python train.py --n_layer=14 --d_model=640 --n_head=10 --n_kv_head=1 --head_dim=64 --d_mlp=1728 --vocab_size=32768 --activation="swiglu" --norm="rmsnorm" --norm_place="pre" --norm_eps=1e-06 --positions="rope" --rope_base=500000.0 --rope_fraction=0.75 --qk_norm=false --attn_scale=0.125 --bias="none" --tie_embeddings=true --parallel_block=false --extras=["capped logits"] --init="normal" --init_std_qkv=0.0244 --init_std_o=0.0 --init_std_up=0.0244 --init_std_down=0.0 --optimizer="adam_variant" --lr=0.000786 --beta1=0.9 --beta2=0.99 --weight_decay=0.56 --lr_head=0.0106 --grad_clip=1.0 --warmup_steps=217 --schedule="cos" --final_lr_fraction=0.0 --batch_tokens=262144 --seq_len=2048 --doc_mask=true --train_tokens=955000000 --steps=3644 --dataset="wikipedia_en"
MLP neurons of a small language model. Each row is named by its layer, matrix (gate and up: input weights; down: output weights) and neuron, and shows model dimensions 336-431. Each number is 500 + 25 x the weight over its row's rms, rounded and kept within 0 to 999. Numbers have three digits each. A neuron's up and down rows have the sign that makes its largest values positive.
After each neuron's rows, "fires in" lists the words (lower case) most often at its 100 highest values on Wikipedia text that the model never trained on.

L11.gate165:491506438467496537546504491521470489489516489521467492465451525494478510490480498498485532535518531493482476536503523490516499514516501472511491448460459541489499530496514468473519486479497511550530506528449465505501511504467441528472457554485514522524447481485457496511520525464493454495
L11.up165:497550477516519518521524497531537489486513502517515487507496499513463480477520480501508460537545523533511504509471499492498501475508465463502533538500488509537514498512502506497486490538494516493518526472478492494508537508429532496479527473505486544518499496487511507510555475522461506511
L11.down165:501466471521485494460484502511474498492541475453529523479459482479505490507517518482483516496486474501506526497507497533486503489553469507489464513480497490541492494537499479474494491528522553478515536485495501518357497525439513448554532520502468490471477512483472485513485510515487491504
fires in: "been", "were", "be", "are", "was", "later"

L3.gate786:520484480442544536524487521503488526461507504477513477502525488529516480516497478485537513519548498480501525500493526507461493456579469492509461506538501446485511504482489460492487494493498484543526521505547487487506500483503533548513556508505482511500508494491450485532481474504499480519
L3.up786:488479525535509473513472524448523480525454471514486478496479498543510513443465478494516469506506538484525559470505532494522494471478504482541457501525513481542518475466509473520490484501530470531458512508530516460521473494491477474515450485502506513504520477496473502511477494493495511488
L3.down786:505490509480492496491537568446482470481522523508528504508507491522517482447509486523510526491509486504467516496480533492480534471512493502511552494473491508494487508508495481457461525525471520493499451502514472501439462541517481497474462459498509534503506526495485507511485495536497478494
fires in: "and", "was", "is", "it", "report"

L3.gate758:505502514522540513518529555569467480494509502443513478492505471495508496482537510503481432472494493475556507503541534456447486509515458477503544485502516525519520498518539538480501536505504506500568516526502511495476543494496432554524498532506514469495496509490493467528502462501518474505
L3.up758:483476518432496488520514515525478503507508525521468488514527521489532500513503556506536469502527481528491568489479485547484503545498470482500519533532462483524554490484491476542503478453490506472514483524465490506483513489472474532478490523544515484520491481513483468515565460482474511486
L3.down758:491508482502503512499521545468489454489472475522510503523517446524486476492484524543510518514496484477529515482543484514463506507522540493499535483490530561507516507527515510527468515502483521487477532532471465517511497489491497441499470505495480511489496478530492528503494522524451506493
fires in: "had", "been", "that", "was"

L10.gate133:546501443538469600438509475473480479472488514486519515485497485514522456527476476481507502489487488523510523474515460496457536514495469499503497487483487505476489472465518473476526484516509551525443523490473496502488504497453494452498474498533500481497458500529457480463459496459524481505
L10.up133:481489472520522510487453504488490506456485510507511439522510485520492515496526480459450516505463475501522477483483469510485503492481484477488474516504485493497433526471484520457514534472486545505481518511504479452483535528542471532476478493426505488473510501485484498509510490544530525518
L10.down133:493506479437500493494514504497462459522465484556518533520524516464505467525526519526510506458452507517505504466475462526508463506499501517471497508557460531518485514490474486493499502495494481482476507506514473528508464456534504510525486442541464479526493457440476516493481471524491528522
fires in: "has", "have", "which", "can", "that", "had"

L3.gate1100:475485479480499521480532512489488532509466510497459514427552522500494487512452544519487569491492491500536506515488507492516507482590459489524499538505529505488470519522506495487462480492470506484462540473511484462479565503480524534466530508521524530467474540479477501546465497491471497485
L3.up1100:535516500510501504471552536511454512498539468544507557499504529486480508494495492466499507447538494505538507502458517458491525489518481507547517480531477467473509438519510520481477481521487480464504459467468512472492520479510509455509500507473499547481503517486469544528524494509505517494
L3.down1100:512495528516490494488529477407464518481538524461471487493496484486561512475536512486516494510485474516508470467513521490494514480590534491492548512497530488461509550505532539492444463478467512516514556546496522487474470495493504522517504520483493524467562500520473447501504513501477504480
fires in: "including", "following", "include", "as", "a", "included"

L3.gate989:482512403459491553512494480519486528471525540523498478486499508502477540499510486475491508471501527461542511497493444515511511518502543520493458538494499534510525527485457500508522475518464496502496466474495508496516488478491536524549493539516535495514504514489468505505500536518511506486
L3.up989:508471472518504476479504535460507480487488464492462508534487503448494485498500484494485508520481531515492502538466507491493526488539562477462503519500482508488550456456481489516524516483460453515577506554536512473499495514497473544502518535518545547516466487488505509486521534516505455481
L3.down989:535501501469481514490500467465540501481532533557513487517472453516506510510467515434522470520499448492495534475508522527522508524502473488479534500485511516504493500525493465502472542539494515529520502495540494498549495471523496501467523540527543529495476516511527479506491511502468485503
fires in: "as", "by", "in", "a", "being", "the"

L11.gate1691:460523508492472490495537557544471496477481528551526499522463531498461463411491465486493470514467505482473501489485502502442506541499503509550498494496491484536487523453530508539485456558532485487508493507484481543509537480507487572471532456532543495502507519525494488504480469521517484497
L11.up1691:462487528479510496508461525524516487434504501570499517511496539476480491508457440517474488518473514505480490498472505447490524492519513500530485502474498495508522487471516520474466463534508473510448505496442468474471520514501532522507483505515531512541534545497493468492491497500484478505
L11.down1691:491480496492543478514497479486544467489545515525518537508474475476447492505496517471528547490460501546470502501489466502488571458553506488488500536471458501529508555460554476457473489539526528476496511504471471510436479493456490512476488485485517532558524536494545497550456523495505507458
fires in: "by", "and", "for", "while", "before", "of"

L3.gate753:516503526483530464473513514487464483499500509547480514505473486529517549488432499484486501457476512488528490491482534489532559486496521539511485462528527504486502497540510484483474492531539494487537508483535549511496489508565455443499456516474499520496526514495475576507494492515522509500
L3.up753:504479507506449514537508544483448482477516464478455540504460485537476507525460522511496488491541506512517543495495491492502514487495511494536532508526475482495467528502470464538524451502483496509555518507547481474487511511497521491486489553512488497487539511501495535459534491562507502489
L3.down753:445524542560502502521492471474525539479518493511512472507521467518501474508530479502523513540486458502525517511507458496463516485514483497515475493457470505455492473464508496502521510474495494505514481519520477456446518530499502503515515489505497509454497529497500460484542527495490495496
fires in: "he", "she", "it", "by", "they"

L10.gate1079:506489500544541512454482484515544491523530498534510503499487470501526487502518480524512532468491525487538455467517527534486514493491502545506531497536524509520494516444501522475466511492548498501503533506466495460502491490457502499506495490499476510463473539498518505507486505488470521471
L10.up1079:476488548529528534505526525532522533481469479502511485493510563547465493451541500502470484475499530506546514516556518512511512459505486528506522546443498489456489505508523485483535536496484542539482517513531497487500502469502501512525479515513511500469490502464474510518474453511517527514
L10.down1079:526460507490508493492491494503545490493536474528499461482479471502523515530510487486516484496473500442512507497518488504483470500493537526471530496551475491537514506503533485518459490459551481480498496474458487474496451466494523476511551499506481496521519508505507518477498477505507449474
fires in: "an"

L10.gate180:510494510499502490503507491513504513522507488484471491551485530499483527478452489514541499494478500492518445512532500530519502503530505486520461487498486478482498498473483453497493509490553541509506518554519523500470499523512477499537549463531472534508479480496490491502468493510540489492
L10.up180:544548547489534509447498493458463565523501549489521509441475467502496498451522525508526499510515494489531522485495544523475454455509501451498488485462469552558524520514540457439477491545517525484490499513540496471484477521510500502499495489508530455459498523507480544511485460527475498451
L10.down180:506476478473514497557518481534506496494513465466481544524459493480531530479516481489491503528442483483451511537525464490533494458492479473543482461510500474498521540529512514483508503542479499535487476522476492548454480540496482498473522522502541530522475461535534513501487452484478485483
fires in: "to", "in"

L10.gate1477:488498477483499539486492533524533501523517497529485526477484486555463485498488505501523514505545490456492548461538503461501543482523552511520523479516518476474504498511531536522521545547486459505487522474486482460522513481472495471464504477452526533518476491494457515485522493494540476519
L10.up1477:471509491525501479486504469548487469511526487520499535499499516495484535499527477468514518505516525506509516503462481523477486512492505494483473504485517545541493474503465498462473493507546436470515565479492548551491506497458501519485485482522520495526497454507516486492544477507472423507
L10.down1477:541529491496492468522536495475513465522518472454471501535492499447494521484479484473531502507552499505508485485516452499511489485501506431475540472469510493480510516480500499507494488506480461572527494530455477498507518498492519461507504503512463461442457464465525505522500518518529501531
fires in: "was", "is", "were"

L3.gate147:536509514528499534501479508486517486517539528521500489491492509485479503435496480498547484504552484482438482465536493468512537522545509475513515520500475471518455456498474487501477460480498535488508483468492491480533513534495524515541535490523519494488535490511514534476490484516492454477
L3.up147:481523492463496502491445555531449523492470524519488503487495469484556491493492516493485516481523519494479538438502471449497517503538503492496518553489513543514561506497523437459510522472500514458522511515515506549531487521493511568490489524544514525490467481468504490509489488510504511505
L3.down147:520532476443471498507496510455508526533487516510488505472513463462508502502489536483505518506494453546454552493483478493475498509528474513489496499548483524498512486534499482469495475518485461493520463486504510507447485521517453512489522517554491491506526556491463515521514455489489475460
fires in: "when", "if", "as"

L3.gate221:486562522481497472510523520502500456483489558506519454506502479511424495490519489479521471537514470488451503461544520496534457482485521480469464499491515505494495507489513482478511505540520487509496526510488494485481519475473469535492482453483539510490496468514414563497493469497494539493
L3.up221:487512496533445533507505480532488548526468475506503492490462533530524498518508476488468472492515507530516501465537472527514480491526520502513474515471451491520498475520480489533503529520470464529490550532526462530481503501500461540504457480495517518502500525484494462520526486497477547529
L3.down221:486458514490498500468545573496520505521516528507499502501500520505520494482485469505465520525484502508516485470518515526506483469488475477508475508427506479514470490493561460485501490516472528504549488522479529456515498554487458519523474490473506477503529488475498496483476450473496510459
fires in: "and", "or", "but", "not", "no", "also"

L11.gate443:461492494530548488497482491459514471517490519489533517512502459532501550513477465462504515470461495483506472522491482487512486495460483514510474485500524426487544513479542489529472482458485500492501527501455500486503500488474479490475459481495495488492503532503473503513460515535504485480
L11.up443:493525527508493487502540488514509509427427497479516498513495471487500477477492508495505467474477487494476513524476427508491470502492487481508530500542489512464491521509425484450527493495498524481530496515513503506476483494491447518440549449495450518511565532490518493485460468513501489516
L11.down443:465497488509510545519461569457536481492489489498576499531510515471513493541496445494470483536519519510476506511509499469485457510489510485507520544515512496480497492502480486498543524522456528505452521553491469513494518496485496537474510468498483499537503491534522501484491528491451476510
fires in: "had", "has", "have", "having"

L11.gate1166:489541518513516471485454512464497484478519531442510518493509499518480505514514493508495494441490543503490465515516479520510575479461508465527474478505496514463531486503502504517509538499521477498528499511497496513497522477505432515517500480497509490471485508563487531515508494492508547486
L11.up1166:466506506524466507498484534511534499536531487498494540529531501534467500529487515456489508497509507507514512515529466469511517486487528522561460487499472529512514459498520498472490527512483476476476480531501479493500504490491488518485495477551497539512478498512519508476561503501543469463
L11.down1166:508474479440515508523523481517515518510501466494461524491518525493478459493523553507509484492494526523428499504503512502489488477493512496509548476509506517491484492487518494463501495486502500513521457493531510492432463490500485522506438479464482495463442514494522521542496508472509507439
fires in: "in"

L10.gate382:529466532486522461503509519488528472509442470514531533455533501501525496494476470541498510482513529504485533501520517505495516522471536531483471490471482524487451500525478487489528525510511492524515482519495463473494500488524489517504478517507519472525532463461473547552483454480527475515
L10.up382:459495445480515500513521494549477441516494486472501495483497472523525484471483502511530496486464547539545521475539525493531454493465465524467505545446483526476510527500486472496488480525527505498501483503484491477526489486483510491547542498553537485457534529473431502493477484509500506472
L10.down382:532470493506467538483490531475513476476506491487531494518494524441504495475463514524538471505502538492520522511489523502545515493511458512527525512486491510495511497483498483491502531481473512466469462484499553507444521576510471475487491456490494518528494489529493480488491509535493482452
fires in: "is", "was", "are", "a", "be", "november"

L3.gate694:491524531547461538474506524483464473523511487472496497485466481472497473491466467486483456503502513513500453493485528546492479471566500552471484514472497508541466525494521465502454541463477511515537527526467517510521523506494531499502565465500440515488498535539490489530505449521487452498
L3.up694:456519523523544472452536509479515517500484541494496470477469509508466490478508474506457458483519530448529522515574457514504499514504472501487494505503490525507521494539524520487479472540478477480516492525514516490487502496522548431474515480522482496520519515525503492523491479484516490532
L3.down694:508508491488529459509514522497480528553496502520471522488527491455472489469515509514505580477492494503532455528528492521440530487468512485542487512499480501554472538468488530483494452509449476539484472466489525514509495507492472485475459472492540492488502494482517469512503490505473507529
fires in: "of", "to", "on", "in", "against"

L3.gate58:491494478510499452529506469517455477515504506498494512509519513498521518486470505532498494442538503481534524491521452509513544532529499504539466491484499491454523457518467508510481525528497521500484513490494491499475533494495525505512480471485451491501514516502507535518452471494532505483
L3.up58:479520508509495458493467517474440456505457531512471481508485496452490500504492534483494510468517490478507529507489477511521495517512486465532498508515514529529505503502485476471504498527442501481501490466497513525468503517477515499531515486511494441498510506511492514521534559522486516484
L3.down58:490498491491509467466461501451510463502503507472480536482526520463501494506489516472495504491504490502508513540484516484513505498515561531497523479499496550507461483534501492480515492477468496535512487469530534500393508581495506455511485489477483540516520501482497473544486535498458486515
fires in: "with", "to", "against", "the", "by", "under"

L11.gate1040:525486497497465513494517517528503529482499527499464438475483532488476496503485518512479522500512537519515478510518535487488511519508496448521521495495502483443528488478510517487512524536492513548537491506533493466507499484523499496433486517476454487517525495514484475524512520477479513509
L11.up1040:494482499509514509483533483491517488511527530473454556524502552487491497505479538533501488470503465503492462526490476482474508501510521490504513524469476546524508494507523522449490463489476538447479514528495479478482536534464487510554452502512524509456544499511501482488541483503488483499
L11.down1040:506475561523467470487526532497500501507507494526517489500497496525516496483537429458520523482491471480465530524524524510471532482507530521467493495529533483537502471503501507434519484510499504531448530512514507520452510512532518540526531500483502480510491511470484485463494519478456514504
fires in: "on", "a", "under", "to"

L3.gate1475:492471435522516478521496470498481508486475521498454519532501555527452497508483534521506507520497503511474490469462479534529466512491519528475473502528496513512463521475496482477493466541489481490488466500527520475494532496499506506527500521493482513515493519488496475422503458515499518504
L3.up1475:509490487492506463464511489507507485432528510458469533494509478467508469502493472503541477497515522464498465549559474492483485485547507482507471460508496513527500488525540479477501480462477504464517526475476539526480553493522521477501510507489494460521497528477497472501493444522456532466
L3.down1475:505510512440496506499551495521533499470505509502483491536517487478502516446478486525470485479479498524532449471526503461475460474498494474494512447523488479529566485526530471483503503519473500492501484461515492451514519490483520485499510478518470483514503545500530518489488470498477503501
fires in: "later", "then", "since", "subsequently", "to"

L11.gate970:482508541501517522472493532520546524521494505484465506440470523523486528492473462488510519469542540448532465465550454478479491526489518541519460488483498511513485499507504510522507512471535481480466500509493499439519520463501501519481484483468457513486487462496485489567528452509529455473
L11.up970:510469460467495470496496464527510459540522526479505521504563497516494497509506484507455524452509528485529535512491477494466515516490498471488455543540485512472519445490470524531554428495511527539469516479523458507505455494501507508515514513471522478499472480484498507460475515528497474485
L11.down970:499531511513471508465512492489538524527492463492519484450488500462515493496481528537520507515508485499486537480534471497510485465487501492534539526484563485483529488528494480471522547543508488452496481485490529470500483523521458464544530527458515500535563467504509476457493499500493507468
fires in: "an"

L11.gate1177:508510563501499482514502509532479541500494491506463507469492464511428469448513509468535514501565522565516515499511525493445520507481507471473491502511502521474498457528488469464499492510528479525531510500513472498487456519487487510495499498476560435467443530509456554426490459502474519481
L11.up1177:482496469503524521552543508538467451506481522488552452455486540510481544492518484521492507479568465512491487498538533451516527514513494514500505475524509426464490510487535548482493485506556463499511472539512503489522481477496513541543496500536520481487535522527480550510470506495488505468
L11.down1177:466491518478502506437473495486495496507498528521479516518496468528481493508508525524505520510488528547517499454537527495472492496473543484493505546476510504562515506513472492491465487525474513538536507481510531476386502553530479492498469504483483492461505494536513504488522520518540486473
fires in: "the", "a", "and"

L10.gate1232:500496455479509505493501503533489482471490477457471450530475452500521484459506473498494501438475501551521501447520446522518520552441512444498479485467510516521517463497493467479490519495437519499508530506490481506504469485505529535546476501493533490528477510514478493518506474504468549485
L10.up1232:463499533495449476461481529506504472508510472553463513505457528466499552534470541496520493483547493522450492478484438483512447500489453475509502477547511489557515473479481516548468516505516462472523492512468519477487502508526489472536511509501472518479495479481511532481498491514512507496
L10.down1232:503496491539501556525486469534508496507523529535494490481517536566521491500502450508522455514502528526434487538515539497526503517500506466513561493506474537521504530544504518505490513463535518519474511561503497513525516445486486501487554512539515530491485520499512475523461489507498472426
fires in: "in", "until", "from", "december"

L11.gate1404:479467451465496486516487512522464490481499540473523540468477471464494482522461502530506538474517467504564471522496487476518509511500499501523455471469481486528517522492543491494526481474486495517465534516472481488519481513515480532475503510538543502440522507483448477505534483491541498469
L11.up1404:454525481492490537455475515527487502464478495531489492516468474512532560473512532490445459524482518476504521505510414490478560493479488495464465527519492495505489498542485516521492490510521513491523517509482511535491505492487502507499511532479498453508505467495515564486501490463485449484
L11.down1404:512454528507521478491453473546476491477527507491474535530503481493473503518456464525493517497485505481525459492511500511496463522521464493532509514492512503530504541511520532470516471515496491496505512514497524504476491494518491513507488519537520503468470516481458487530503527522484478480
fires in: "in", "not", "to", "must", "can"

L11.gate779:565533470474481518500512495541486549496473510483533530460508554502440511472490528505500553538501470523520502537490561524522537505492479503529472522501491513505512457501486451487537478485476526534484473530552529560490516514545465460531491512498483479491486505529442507499486513513510500460
L11.up779:545484541468507494467495469485527473408456462513530508499488493477517496493514513543505530513518490517490508477499562488460501478501532494529516511505510514505520450490501468552508466499491508560550513492479467509516511501475469515529471491487510494527480488482495507539473537491495496469
L11.down779:493509483517514509494485522460468487499508557498528458549483531471483539506477524503492511499474511496495518510477514511470501497558469515477480477499492522530526511462517458520513482528527522514513487506516506492418490557470487476486525502482481537491485521515534490501501481499484507482
fires in: "a", "be", "was", "is", "were", "becomes"

L11.gate948:520524527524529483465515547506471500521493477494486554454481447530502522467484524514489555517489500513475521466523457520509486518507486464486521520506483474511490497542488462473487482508528541480518498540478501465518445471505482538503502525505546512491509529468469488500497502512504457486
L11.up948:454470521548495485519501479525526498481505530527499501490509481530526518496515468507513558538466431528501539470516528505498466520520539513499500520500452532525511490495517501493495487523476490493497553511504515473526513489554530501516491498523478465488480511490488487539519515474475487481
L11.down948:546468471487508459535483479537493505520480522534541483482489542502531554500500544531517475456477533496476481474525505529522515520477506497483530502512519469491515523477507539411475497479478504510478527524510489551479503532513502501506523439463519543496505502477480486488463478519513444498
fires in: "not", "we", "to", "would", "t", "you"

L3.gate436:470458522536548538533462463532491501492495534505519479516519538524507478512513525463473522486487507444498492470493508495456434499504479448512489519499531510491477467516458533455522503491524518482541490521528488477491507484468545522514500534479511517539539527505479478455493473535513514497
L3.up436:541472486526560511497520446476497461463537472493533466481482510455470490488485506510493537521554485475541546509543498493544446506515455485468465485480490467456502458472470508446507479520503518524482481512514509486472500508506519526523466505516481574537493499474507497505519480557492499438
L3.down436:472530490472442529496490512492507493523549524532484473530432503529462499460530517511474472486500507467505529499530505509504514486527534490452485525478530505532488498512499512479449475509493512460463507518531521479518533472488442503565480473479487513484478527502505506491518491490499510496
fires in: "as", "a"

L10.gate123:484461499510552529494482551493470499494472534507506518514504503478540522509512468511507491512527477541494461505532490507464547515525495512476497540457542463518465495492501476459517461510495495483491509499491537498541495486511498530531451493482514514515517449506532439488503529499492559453
L10.up123:533480499497514479509503491510521536508492479528527519513540514488445523518473503494520470435546459521497498529493471478546480533525484440531495451550448515497486513493508525462495523469496478492532478513480548498498499498505500483474456512474536465520464485523504495475532486506513480524
L10.down123:493536517493526532500508518474499540499488473455492566497523519510456515502484481498468526477457457503522503589503479472517537552494537479500460479510511449471496452474478501513503504470525480487481494534483517514433466501494456505512512501478469471465495480524516497454473499509519483511
fires in: "0", "is", "1"

L10.gate70:525530505505506461517517490476499507461514559508499490495468503543498455493551535512549495465494511471488480546501549559469490477509501510549510498495540510505457509514473482452465468509501503485533496475502522508520502470487478507523487476516486496467493548498485481524510539515512538487
L10.up70:525464483463488478523524501524441497521488542474464458548489524524486525539512459463514508515505498517454487504523540530497499492512487514466525492478521481532520530479474496520467469567477514554469516473536486480484508501520493482499507483481559537477470515528452495471462531463568501502
L10.down70:508496460469458536544522541499467507483515510497520526497515532508461525513506472497534501482484504507517543505546497523499480462499498516552444511473525498494514495500480491511554496519520496527504457507489493508515507481507508490517496488511525515494476474524485491536489551514477473495
fires in: "a"

L10.gate773:489526511485494489491511491506534560548462491499492505475504504512515478484508484507530459448515517538521537499477469475470496523554466524507500464492502511580516526511491477533451505545522492460536530525471502523512493496449435475478510515520497522503498486510507485490498492514423536480
L10.up773:535507514486488508502521482499479508556513498478486523499484478482503540506468551499436544500482429501505511508498488496471507502515521478509473506488509504501511493492534475525468519567507525507449519485465472489519484481457515526560498475484462502526507437507491508533512494499511492483
L10.down773:507478474495486501498512525477533507527490475473540502503493483482537484524537465500518487522507527483548461514484467523552509479547498510504488510461542491489494524518499454482473511482453535509499510526474443508474517495482495524516482469459513525486512547494506498513543488512518479516
fires in: "was", "not", "had", "having", "first"

L11.gate167:505518511485466500473500499472489510544494517529500486497491532483505492533555503537516517486514520518442476486469541526488539540432494485507473527506523493517445520518528496540533470501505514536493519477478476470481494503508510505530471497542503465489475475503462495532508502468524465525
L11.up167:493500515486494489526502507540503520477529498542510483530497445489479548539506483494468491441509489496524452522508508477496518534537463547490539495475530512525512552481548495492511525512467496496520539447493465477490536483524514503492492518507505522486522541520487477499479544496512464482
L11.down167:490516475534522466481491495493474470540497516498497472492526480523493474515544465465488536471559489484529500485503499515513517488468510448514544518515504484520482511505505530520464480440502489558526518511495479507453506521555500516519479545476516535525520527500511531516502506522519461443
fires in: "the", "a", "s", "animated", "their", "an"

L3.gate1712:555480464497549517487489468455488496493470509537503518497508471530452505494480501496465494505493510522501493470465478513496547493475524532505528487586477469527501509495562512504466509520512525477509433480524520501509529481472503527460480520498479485513520518506498507500535531482542530491
L3.up1712:514527468475488506495485520483507495503531471501505503487498521522483486443517470497502534496512500503517469535456517493510555500488551532487518499521516470530475553483521505489492526521486531502522505503490538504497531488478543494455464502450476549505508460485465469525560517424522511470
L3.down1712:459489496485428514523506474536450501558534514532542484478537547527521509464510465513507508501473506502509483442474481495544526518490551514541491480472465471534541470530497470504471547504489527509519514531516490504503511485482468500545483484498489516483489523479493509492521503501531515485
fires in: "he", "she"

L3.gate387:532474521430469488481473505508477539519443490527475512505469524498491496514483512475534516519467474527528515452503461491499492507500502504523473482508465483509507511467509493485496488509465486494530511484466487468488496496487502502510507510472515508499483526447477581506459495527501500449
L3.up387:486547504516492509534517481503503569498510462498468509460513567514496433501505517546496502510514506491553540514536527547470496522495483481471477475475530518513445532460503528530498516533534505498496503486504498471477561489522493495493532531536553485472509526474493520538538471551496503441
L3.down387:511504542530493454528534492501524480505483474549470493500533528522523484470533510487554501478504491487519472512481499526470537460520501494553510491510518497473514475497453480559499478492512518509496514495463530512443511485517503522491517488514483514492524495460485488462518535548503523512
fires in: "a", "are", "american"

L11.gate502:476521525506466494513506538507519507487489489512554531478481514515505528511503454485536493541488458513453499531483472518538539496523494529585514502519456475510525555497533487528505484497504451419526487554483525525501511481501502506529502458497511515469496503500486535530473506451502460517
L11.up502:495494481503469514524521502473472479514471545470555526515502498531538527544518533511483486488546497502465497491512465486487502476546477565518546495516484514501513447509503478451470468481539499525482502536502494531510469498427493469496483477478461549494505521496523522517537506509435516529
L11.down502:479485508464525495471463533480508488469518476486548513527485507495519503526533540500527488481493492479506508477523453488471498495509541495501495518478494483500524497497519573527502460525531493521511530470493512452448528526475516494458488505531522522527530502498528537535476499467473502543
fires in: "was", "died", "not", "is"

L3.gate218:461559497489433503540495496497524473527556504492505462519452489531498478472441510475532483486520508472522549508520498499512521487541507475521485484503520511481497502504517475456489526492504501501485524520538473455463571478494519485488507507548561492463542518487497453511545520438506543479
L3.up218:542519491495475466479513438504449519477486499488455531532494502519510543471469498499457492494512468496503483493523532506470507480540473488509518482477477488491541532488546515505544477492509551541519520500529482489537556499493489530491503536522497476511498498504500543492499524494520517500
L3.down218:489536510464485444530542492511508550511511530513531495526511515518525502478488506548499539485505530487493506513492539537491504497501483509512497473499489500539520503469468470505481523537452548529526521513544506473487506505455468478522539484487457512459478502521458480502503468493513493472
fires in: "have", "he", "has", "and", "aus", "fra"

L3.gate1508:523522489508488547502493501553495521529518501543437479506535507507527471512470463495477561534514510506487530516484496514509498500532505529513455508515493503493515534492484534514464554496500520518509532553527533502522493509500508496476503517524504492501502505523480516466521519509484511475
L3.up1508:493521504471480551461517480516491500468487464510469531508507516513493531535471476519501512486456486540500496505508490497475534542450553530519477541501491520523525505480470491513480519458511504493500498495532542474504459498466494530513469496503473484501480488490520506495532536489517456497
L3.down1508:528543452538529521488499505495508530512462468524486485493546491481488507516434533532486484487448489529526479479438492471489519497502500502504535447504493481502489503484462537494508533513520481481499534501512523481534487534454506501510532470524502495499499517532487513508493524499566540524
fires in: "she", "he"

L10.gate1031:498496474471444543546518545505527471472493519533469507488466530484511490428487526456478509518507472488483515468492531503468515512514518519559534515507462469539480455497504512498482543554548523508511498523456469506511521480496496555523531501523497500517486495525477479524488507486474484465
L10.up1031:498517533466453544499489494485480496479519529522508491495498530470531445455503536481495455482492484481460485455452531464505510533507546508541491554484492525548493473516525515505494475515526499448551491510484497501507470500536490532529504507465496535488489508493515504495480485462476468505
L10.down1031:457532498479493493492503546541492447500485527513495483513507496481485479475499496485503497504475495513497486504517464448489535476535484475504459518469445450529520493517513469504440523486553509483528499539485516512381527542449488556485533516500520506535524500566530478497501474488478480494
fires in: "before", "by", "began", "started"

L3.gate0:484511495487489490482489512536520521492466508516505495467530504490541492486481496523497545527505507503476491508522527539476520460485513508472503507511495489548509493470478493487536506514511488507541459515517505535485519479517512479434526502482483523504541476491496498532493536444538516473
L3.up0:542486501472481474477546500517467515448522485509463485483496521519485548532509506499507511492455482556523576499438471442536537463537489481490484494478498490490536503529514514495486507506506494525505497491486527509509461522503469536500499490513516503485489505508480474465501508520539498502
L3.down0:510477482521493472527476497515468531454506521511458494480446483526484493493515519490479520538500506522433498456502480473483472527496529494501485518439527496523475483514466440460490505490516496460475490487488530515423524555504451504468471459503568471496466473487520501485478509487486506471
fires in: "1", "0", "2", "3"

L10.gate1665:482482498492515497522497523541524530500527454529539467508485481560500435464502503469533483483495506506518498491493526542486514494531476481516482513521467523480508438470461466444520468519501481542469511502473463473493487471526495519494499462527520527456477444510482515491480499484522484495
L10.up1665:538480518502484495499504467537457525499509507493465460446511510536456509488506509478484494450492529486494489494535526469444497522515503493464491456522473493464560497466525523439495502496484514536473519518503506432523528498505514497495473479530451528457497462471512506485435503474512488527
L10.down1665:536509449464494478537490507494487506451524496543515456504471510533513455438486483522528498482494525506457501493483467518511463515518498492488491503484474492484503485491468527474528518504503558526519531470496534465415525559509522466490512498485496496490476491509508442522502507501528474519
fires in: "and", "it"

L3.gate1440:517550490469498471498487521573488547481500517527458505521450502513471516501473477514499476496516451526496515454506556485441479497489509501513473528500450490507504519515499498467542500532509472468509475494514487486506491490472490514508465502485517509473507495486478514479518477470540464502
L3.up1440:517497508518470492524534503485454523514499505531470500465493483504490524545467452475510477467503525522506511497487501497499480557527481575478467495471531525520467527497544481469499437525521515512464494494532476477452491523541505505549471485526478533551520557498453491525510447470519540528
L3.down1440:548510479508494529498468504529516546501601501528474545482540507481521522494507516453527501513522515528515482504541480503525487495506466472538488469487495514530525486511462489492514493555527470528526509507483476497402493544514507495503516491509480552533512479516482468477548495501527498517
fires in: "also", "and", "as"